From a checkpoint of a small transformer trained on Wikipedia.
Size: MLP 1024 tanh GELU, 21.9M parameters.
Training: 493M tokens, 7528 steps.
MLP neurons of a small language model. Each row is named by its layer, matrix (up: input weights; down: output weights) and neuron, and shows model dimensions 96-191. Each number is 128 + 32 x the weight over its row's rms, rounded and kept within 0 to 255. Numbers have three digits each.
After each neuron's rows, "fires after" lists the tokens most often just before its 100 highest values on Wikipedia text that the model never trained on.

L19.up492:147106126162119104150128120166119163097092132091107101157166097174141197162132123155193106151138133132171110121126166108104173159122163061077117125089113166143090133069099106098152085103118178141156098084125132095178143130123114127135167192121134165134167151090099153139130134205129079031
L19.down492:102161077136123132105079107082137078124107088146107181113081164106128101145168098071137118160100158134128154133122099154159129171118076114077083164165125102148103116088206143147127167151139130154114145121112147165190161180127139127112133137106096123174122171122088105124096131172116101159
fires after: "=", " (", ":", " of", " in", " with"

L15.up332:171104116152110139142159230120112096154093162086133096154127121183188139084131110115130109143085141105172120172068135158114071129132143095116077083109164118099116161124119086117132142113136130172152105127172149071127119149111100101084115154180171139096186140085128144119133162122131145091
L15.down332:113109162132132109119153137101163106101162055170158106143136147111139080101125108090128127123136149129106083155120143167108085097157129141145126105144133117138111133164146190151119159140156079095132150089166168065117130141135191133152054077185174102119140123161159052132126093143134129139
fires after: "-", " ("

L15.up702:129101149133129080104110116138145146145142160093115119133145137148157128104166119106158086137103112129162124125174161113150182071113148125133076113104125138134139138101092131130114080102034157167140095101152095013188115207169132105105135151141153148159161129166119143117131104121119143123
L15.down702:080112163113123120113157161138121111095044095159143114170124069152140117171083135179176126144132150118143182165095181106105077114121089145073169138152156109106130162124168066180124145097125060120106136141105158162174140099123090122204101122178120149129108163094122117143108166150140148138
fires after: " (", "′"

L19.up0:124130147129075166078167100181167126087111129136117159160132119157210155161150098134115177175136105133142184106138082148139122096175142090060106148087090149139113153128151117082092112101137090145087096114133124155089127101114094158177122116130157115131090128095081131111115158148104131180
L19.down0:129064083143105148146120138176117092139162142161083156109185108105162081162104163169162131119128159124121115128095142076075159098143082062147115076135135116131142108115169152059155135141102135132179138163174058072110076162126171140114163094116105100101128101096155204147131107105144115069
fires after: ".", " |"

L19.up200:071127144183032134094117152125143125135174143146141108179123111194157092155106188120108153161108122166155135121140129091157123130185145132092114126105119122131129130134158082096126143105163111155069084091120110117098057118127090120185092041116139127137099105105055125091206100155082166141
L19.down200:128172148175147197139119092144180137093134142144154155106111096157180076184082146139125178107115163081148103129146106157127125128057092126166127163112063096178143053134145099167115178123103111063140109121136115133116085122110157059102122050177085160122134096176138175132089138136134139116
fires after: " |", ";", "^", " Cam", " comp", "46"

L15.up740:190088192117110141143143151132113080136085118061155110121114079105122092084117109134130090122114109127129128148064077149100107164105168124142133130164158119137133106133192141152115127163090117115170100075143119163170091118089091167155111107166112145115141106158159134107167106123158182087
L15.down740:089150077104066123146153108149148145171104121125150123146188148134153158089118119155090146131154128121167123127111141195148086054164165117142193131095098168125128117095128131132077149124223147141153084078170076096113163111084078086165096122064111144171150099187138135127149113083143105161
fires after: "–", "19", "-", "18"

L19.up946:173177129103155088158103128149142133100105130109113168155091135145158170077097093106115135139110099119170165124099155133138160123117130157136124079140125113162091143146158070160125097102089070139173106121130117151198150192079065130078104136185175148158152124136091114146200099126124079137
L19.down946:124109151156126108094135051126140132100106125120148147149090162134153131132117133117144153141130137142101152081136168116115165131067110183185144106134084121136182196144125097094085108093061113085147159119131144131153160135127143117075086139102096093097147118156125107102132092178135157082
fires after: " is", " was", " \"", " are", " e", " qu"

L11.up1009:170183112120094113106161111114048113078120087079061134132160157106164115125163100088087130114115087093146180110132094116127125166130137027173115089144153079094110160142096162169141083136186084113150100094162207115150071188064093176153140120094131085088145131117098124080126105180138117059
L11.down1009:113162101084101159169139166132191118161101158166153122159110110106110069109130197092132162087129095099114089191156091183136114133119098099118122179087135114099115155119152169123095132131152112150083134091143095121088172094143159117092126130136082105186164141072184084101111128127104127116
fires after: " |", "|", "\n\n", "'", ";"

L15.up943:158130148096186171091087083112159133150126085053143119124069158197130170113076132076142142093108089124139092070057167176114105188107124118145105155174170116116084095134135085140155165112128106102179123124148175112143128132170158108069113129187120144194172121163163131129133107116146117130
L15.down943:153098142146166107150097111182167116124138097076080161209162035132102132131026186109133136166152044139150073104116141109083151098106145146085094123087132119094136158119131180103107095065138168127057157117150113155148123148155160178127154157073081125162149194093098131101084129146125102129
fires after: " (", " 2", "-", " /", " 3", " co"

L15.up414:135183162121115123064117102171151128136099109125087185154164161103125123091126107075176107102074061173177108124148143078119192189151092105125152110137141121098142100150140101149127094148114082169150116089108165070161135152102134219079103178111091140156169147156081108183093130084115132170
L15.down414:078093082103124153162130129115142096190097123143170143105058161172112192147140092187117086181149192126089132123130105167127066183096135105150143118105154135096097204137153125132105122141166110102138104065165109150119177139140141120204099137115135113087174073148124156091160130128116075153
fires after: "|", "-", "\n", "\n\n", " |"

L3.up830:188109094142140169143135126125087128157094127139129100177168104111158193164125123210161153138154118089135096135103087139100096145187108127151120081094116120098156116148082173092149116090143151154090092103108114101136173184123100135131124123133119165138115079099087078204130096160137114093
L3.down830:122099199160113124175112129154179068127122138165175161155105132118118059108140162090094125120140158112091123087159108143122125089125126151111116145168186080137183115086188099111124195170172100156165171097092103125149124126150056111161150122148172115119116126139139123136093095099155193105
fires after: " |", ";", "}"

L15.up205:151153140197141184113166151137123123145090157081074173159156098163073176106151120141126142140134130111118106132079147137116224105126141127172103121150135135140115121118205117143094137181085128134149063105143167156158148127071094124084100160122161099135100082148116120085107147084171085082
L15.down205:110150158079094169095116168149084175134064128079133144152213088158114147101159106091116094115164102126185146118136123134149103140142140131149115137097128176134159072100157154154085149098159143167124144179155177151102137128174119091140084113115143153091158136104089172112087102114110128135
fires after: "′", "–", " (", ":", "−", "/"

L15.up703:131080115145087140146108152089063113112081116147151130161083118131137179103129139154151107159150020104151116108099074204107118095122124112160154148135164126127077122124091097104117124145172082132111094105150154089126160119147121151092131108134136089158126092110185117103099190069161126080
L15.down703:164114172101145114175157145166201151161088164141105146055118068097069196128070156053150095099157179153127129165145104128070132091165169124185112115127094076145133104130131098120125081138107150124091167117143093166140123122136114112166116099112130098147161174120099127115150113137098110155
fires after: "-", "–", " (", " in"

L15.up821:152172121126085099127175133156130131067152125095131136160115174156149183144133082175160075104104073051179080103182145174097192089157082120098140153136122108093122184148094099113106132137140114131224109069111141047130140151097105163150127092146146073182180055136119094136184130103072112128
L15.down821:101080151111164139163118131180205114137132136113129161146165158143144164169112162052147152117162148128146129131122099136191099092122206138194167110103141105135109153124111098149151102082119103120144163104094101143127175106128110141196100113173096189123097126094073116143146114131137218142
fires after: " (", "-", ",", " \""

L6.up479:151111088134175089175161170096113079129115155122086122140135145135155121090178147113128178149112166123097136107166149123145086175175147079139094125119140183152144109119109163085130091097084132161177111127126100102141116219148149183143129163123119126135144097163069101154144071141108116159
L6.down479:158131155186143128117149165122062099127128169165098093145133153127171109128154102131185142103099169160108092125109146125161182083121157153145093152138195079137149080108132133117157098177070142096096144183098138103148135088092091112122112093196164145078119089166128158147138087134117117196
fires after: "\n\n", "\n", " su", " t", " Sim"

L19.up789:160042126147115142098104067146177124124120114135102151146169137121118156110116042110122153142083115143094072106195078178143124112143105115117131157097053118110082135154126129114120154179119113136119133145171161103123101132088088162176133122181166142093103127073110107081205108099119122073
L19.down789:087138082080133113114109203139092165111169139119093121147132143045129127198110159084119130113179144103125140180189144079168160152186132127133127103096116107131140129141110075171181128099167183151132113120143104103107129147171156124148093159076134064220083105148197101081094145147096041148
fires after: " the", " in", " at"

L15.up809:198124199198091081076159132201137111127122094076111140194073132126145158127141107126123094110114095107133103123145175163172159144098136122104145146121108114078111105126125060126101092109076145171195121078161056028151118134101112094134114128149144174194155130130098136118112179141111118118
L15.down809:047090145104136174119103226092220113143100097145116130090098139105124112142142096115182057166147172143075127145146126124165096101099132135118154157145111140113087113052173094132130066098136106127116195097071101197093145155113102184106134124102139140151159132154159121133156146074154109176
fires after: " (", "-", "/", "Th", " the", "–"

L19.up777:135162156158109107117139105152146092153121178086104174207131157117142143138116100107111157103092108097098119100117126153110132145083079134098101161187137179081097116126118108129107114138131140160151061118138137148147158145111098118095144127193149115098143099159107153150168073132119079146
L19.down777:110092147104130179136103102139131141112090098157144143146125066094140103144164107109140145154189129109191161108118201137079087164104069134089118133113126069166156104122142057182089077137029106136115156145100109112172116197142179137132189111116065132109157140101143246113141159118084147129
fires after: ".", " $", " Hu", " J", "′"

L15.up40:147080107188093137178152123111157132127106116107111104142058130175112146133144091123138137153152129099106147125132116131095188141147147127168137144144150164135128118120083110068089124134099119119132132181144162092071183131092166193158096084117118120101122069154117110156187155121095155079
L15.down40:191071097119113127161166129129084150123122175127133141122162144150067135190139121160141109084140162148132163115088062152113096123103127131067194104141114101025103104110127122098177142100169115108137133171158151177125159117149141150114107140103136151174090094138147100168181112155152051125
fires after: ",", " in"

L19.up526:185066113121150020153152119168127133080112164149106212157141140148123133163128103170116181124110075175125177057065152147143176082108107167135127113150140159123080158152147095138093098155143079166124100089130143137143167179151111151111107210136144176109110129094101102130127113137083156129
L19.down526:170152114110105175149138111142119147174119109084144109155155084134149147141086144137080098115109152114124083192118145197107114148100093082201132133177161107097140109184183188158142135141162123104131098154105108136112121114160108124100124086126108069145096154144155163141061131194120138111
fires after: " |", " the", " a", "s", " (", " The"

L19.up74:146154086120158084105138095077085082137109129159120073173097137133143110162179114113123094119154121138096103153096129160144138141134109130155111096100142161089138123122183146156177125203074172114149141061122137104215147131122086121167144161101181169194147104097159145136116234162159108089
L19.down74:141165133128159185144125150148172138061148109108097120127174109102112190157127118157133140098087141146184166090097131142098130127119097105172163165142106101173118136135112165120084123103089117108157132126150112126107134140125150129059148187145136142078127087126123130142127094065165144107
fires after: " |", " /", "|", " Democratic"

L19.up284:131112094154120085085172186108127170097118140065150097122148187119175153141160105122128094094038126095113142142151182087123081138154150104154128152149147110113095178149108135160119153134111135137138073149175110136161146161162069185072115143159145119111188096100099109114129109166132123101
L19.down284:097180113089112138176091117177151160198135173092138137135145097107124146139146189183119101136109119167140103136137125077143132143129159127141145088140137157131121148079124144062110140139114110155141103133117105086105119117142074087165131131074141182139141104151161157153117116110158166140
fires after: " a", " the", " The", " A", "A", " his"

L11.up476:113120120126109114127113188093136141135102140101133066137191147089127161142151179109174081132110164145168073121134096095095104208177126105130131136127076109127084069094155105066145148156092072153191139150184102097111162184100155101119130201164123157108111102086185126153087171092163121121
L11.down476:132126115083163159140120105075119176109157111116100158109115152169136090072080132142116124115123072095133150143142125130122131086098117163068156110141131146129144152077104176139128114164095145115070161096159152132180082110162107132125048105132169118156138109213094032110141104118071140176
fires after: "'"

L19.up853:131109099127087107101115164126138205167081152150103141173119112183137165090199121059112101140125128117149113112128156186146144103108090148137130123068150132088093169124125085165113081119087096129088115103154194088153184151140133179063131203149105116219168139078100109103118100103129100110
L19.down853:123151180120114155153078146132151115091118107124119147200091159142128132115106134198063117115131169124145120144149118103135173135125117143101160110199118111213141119113126109164091115161089121106129161097134101117174101126102126127098184088135129154132111142178103174107164220162151169116
fires after: ",", " S", "F", "f", " p", " all"

L15.up954:084099130179057148174141184120102127116105063082130159115104130118165127111118101161139173158137100132079099142127153121188168096091144132118152134096087169139082092136120124123034115164215104148103114133104135150110245166166164118203112117157073110130159118145139108153146191093131161141
L15.down954:146079072107149124165100131090124137160144165120177129145135127133119135116076116103110116180125177112169139099085163138088080146125134163173132150110127039159115128150219151101199125135129095115106085155196122159126153139149101156104113184115167125108189151099174127088116168146125067149
fires after: ",", " in"

L15.up69:152189131172152143152100098163147132134125130188085164188095141164119128094150132155166130137168083130070100107120143173189144140126124124182136080099106181162123108118152078129068079104146120109172102056113119115136169123132174074134122146112149108154132095144141102044155106091118129114
L15.down69:115079118153126125139166098141094150091158144135148137118143147136037114189125190143119117141131154166114138140194104098114161123068097120124165133126114137078086110136176148126166070144078085130143143093078111183101141133183148106148168164105092156078086172093143186156063091130078145090
fires after: ".", "\n\n", "-", "°", ")", " He"

L15.up115:100163099123119162122152144177160131073093131055148123143097181114155162099162061083111073088129104118140101151091159146174168123113153095091163145133180160144128129136176084131117120104171072168211125163181126125127136188131121113121093095130066137183147108064112091115161135150149148050
L15.down115:173085171144148092164134093098110126147132109128165138173162119142139163147145114151165099107146113127082165132146121066062107116100129182146127137149078119123154099157066123133133063102160146124163155095091109148076137084091138150099111174129125075129107139108129130130077104120083118144
fires after: " (", "-", " \""

L19.up90:161145200158128178106142083080150081105115142098160127115056138152142145169122111070124110076107114153138082120135130092074111122143126119125120134118105113137105137163191065111084135133113129171096117123176132059130138132044087099133097053133135127097070108119077105162143101128093112099
L19.down90:107121138128155092194092120137111086139141131149076143112189091088112157140120101121173119158118143150209165134161129099122120104106087096155160151107082174116117150116149103138150155079093131134129097170146140104109129117040097140136098055142157199144100133160158103195132070154117126133
fires after: " |", " 0", " 1", ";", " 100", "|"

L15.up542:151174155158127125160089080171088136123124130091098122176127132204160106115143126144068150147149074085091196135107091122116126103173084081152125134109094118122102076094146163071074109112168126121105099157164120110125163138112134118159102154137213099153120092169167129104165151107108151084
L15.down542:154130130131105148135089193097103148143143195083078133129096108165173159072128137070099092139113038152171173108162176097147150163167085113154147116112126153143169180074111100105117165104114172137165091154155150122190177123105107175066130099188107146103102105181166198150092139102136184194
fires after: ",", "–", " Tak", ".", " Nad"

L19.up818:118148165110118177110142175131162166131125136144148191144037153113105114116116084066111120082142125176155116107107168072169122099148182140146149125124122163101154108166121100173100135137117093106159106151171155167177162182145179127016090117148118146159117140079114106135094135120076149068
L19.down818:151127071098189147133162066076140093138074146159177119144105119157102109084095160147168113141123142109089064139152130146105072138069078114172148101148160173129169142205138093130109094164126153113166082109076097137098114120141182128153164117095110118127162126125097173154150142176121119124
fires after: " (", "M", "G", "19", "F"

L15.up1009:180109121168087067086107165176105105099106122127083098148117173145102151063110099123176172164110128128182114099150182064083221145112152112095126121111109117134084100137139114133123080097103131125141103124132134051188177172108086147130137186124156098179189119178138112088117078193173137129
L15.down1009:117128116151158149117141107092185125085096137173139098108128130124119157167150132161104045134205092121093154176112122155079075117100177095174119113151079118082142169118122116165110141143075100119104140156136160136096166136103089111189161136101139134148120156090120102232130149165131105122
fires after: "\n", "\n\n", " (", " \"", "="

L19.up14:128115091144130135191142205143157087154112152083076143139092150146152140106088112096103131121125143109160115138111161100155134159162203109165122111096138171104138119135086143116101133099087109102158096134147146076151161138154139218043136220093117115117110103134125125106162122214168144110
L19.down14:050153173152134072145114162137151125191092131092084176177150173097077135132103139140118112101086144141148113102113096111144158107160101113149176133128178156078177171084154105095071181102142140117102095157159137144140166123114110129198129061102167081079071172177114188113166124095131086211
fires after: " (", "\n\n", "=", "'", "\n"

L15.up783:121094162117095086097160127116170104098117143101066194131128148138108097085132133099151154123141099116122082187106159114144145178102125124128094091126138073074129195119162080142118094184225161165150157125133120186120068114108077089121123153125126087103117155125088117094129150171040128139
L15.down783:132046109115066100151142217136095117113195087112118112100120111136131163118137140109139147166141108145113156103205163110144134077091166097084131119147063177127114142130173162126132141155119167172147103153115117098084143125171123113144166146149135161183166100175139209086117117094124092109
fires after: " |", ".", "-", "|", " •"

L15.up934:143091063121109117136183100144185102119143109072110115137060144167161148111104162111102099127124142130093102163114124192111106142141077145140143111131154148116123141165119143109057079134150138146157117080124125102126119146131148127174119085120163094192177071149164114106182189145129231106
L15.down934:198109099127067138168131085071144120067149157166107152146180157108152195119118072126118144184187134127123151139123162141127119101143104166127130175137103101116135099074128109107142141109152103155104110178127137149091166133098140146183093153094117065081131112101108118171158150126145113156
fires after: ",", ";"

L15.up284:135089059188156099136150125149109186115068169093133131135172106187119148100164133107129104023145174162113101150095146109183115131118190087178106117097193095112139119105149112127097136125111141120132109144207157105129162147120123106106113127159132149156132121168179098101109106195112138114
L15.down284:163146194134115105166103147154154145137083181163116134099121147123129154074143171169113128197129066144156181169169166122062212144186124144047096168109105153197151177160125156107109130072082125137156117162161166109147164135136152143073133115113113109136079149101104142193145144068146149118
fires after: "-", "|", ";", " \""

L19.up80:119108089140128086165171143143144071161172135135101180167107089120156163111149089135100106131070151152135114119111141092139160135124163134184136084173180117102120161151124085185143149081092159119236027058114107071101120172153147164107118155134127140130178091137142103151107097097067136107
L19.down80:123111163102136184172104168083159118112140127117108087146169172179197132113152107103188144088126130063116138183124086151151135120121103125130158119112207118141133083131147032132068162117161085064131172157138146113150133117107076139117134100142079058167135082111146125176178184166131120125
fires after: "–", "|", "\n\n", "-", "="

L15.up30:128163097152112114129124120121186132152101140110130159195109106148213153052109142109130056094112100113126088178127147166101072084125120153130129145154125144115101131101152113129069157083073132142200122145145115136178121111156116114099103159159147181158143106129188122153155149149106136118
L15.down30:075135087097128125098130104183117145099144165112135160105111151104088116082115149089177106069161151149147148089116132141176101081109136147134146096090172128151120151090111148153122143088110109125121150093128184155160085121128111104111106150148134123116149100167187038112128148112136153104
fires after: " (", "-", " \"", " k", " d"

L19.up291:104141055108153168110118114093127101105165113114095131214124185146115135045157156125135104115127081096060120161076089133128150161124101066086136147147144104102127109128152134141087098137093113124135118102139126179171164091160199133169127140101166069189128109133174126113124189091146115137
L19.down291:098146121155140133111174111103181090167074120110142109116131100077125137183118107091148139080161121133105104149108108138128132169111083077112171149121097089174143120177122162159124130184091111138122168140156128080118102148130170119109142154088095160128161157176159207103126131146156126128
fires after: "-", " al", " Al", "°", " Yan"

L19.up408:110128134090173091144157125108099110125157152083093121166114129113055156078173087102155076080127096123074096130112110087135172182122167061116144156097150123043109125186173143144137107149106130088222125148177146145155136099157207141099141184109134103169169115165151137135151168124136076113
L19.down408:119106087139111149095104125154170100117085128101150114077096080087129169156113136152131112134092149131125165147151119114107099126101047135153147124100102065169147134081093169153112173130071171083147151074126120118143092220144127085081132106109076141107124074147146131198128094112169150140
fires after: "-", " co", " bi", "r"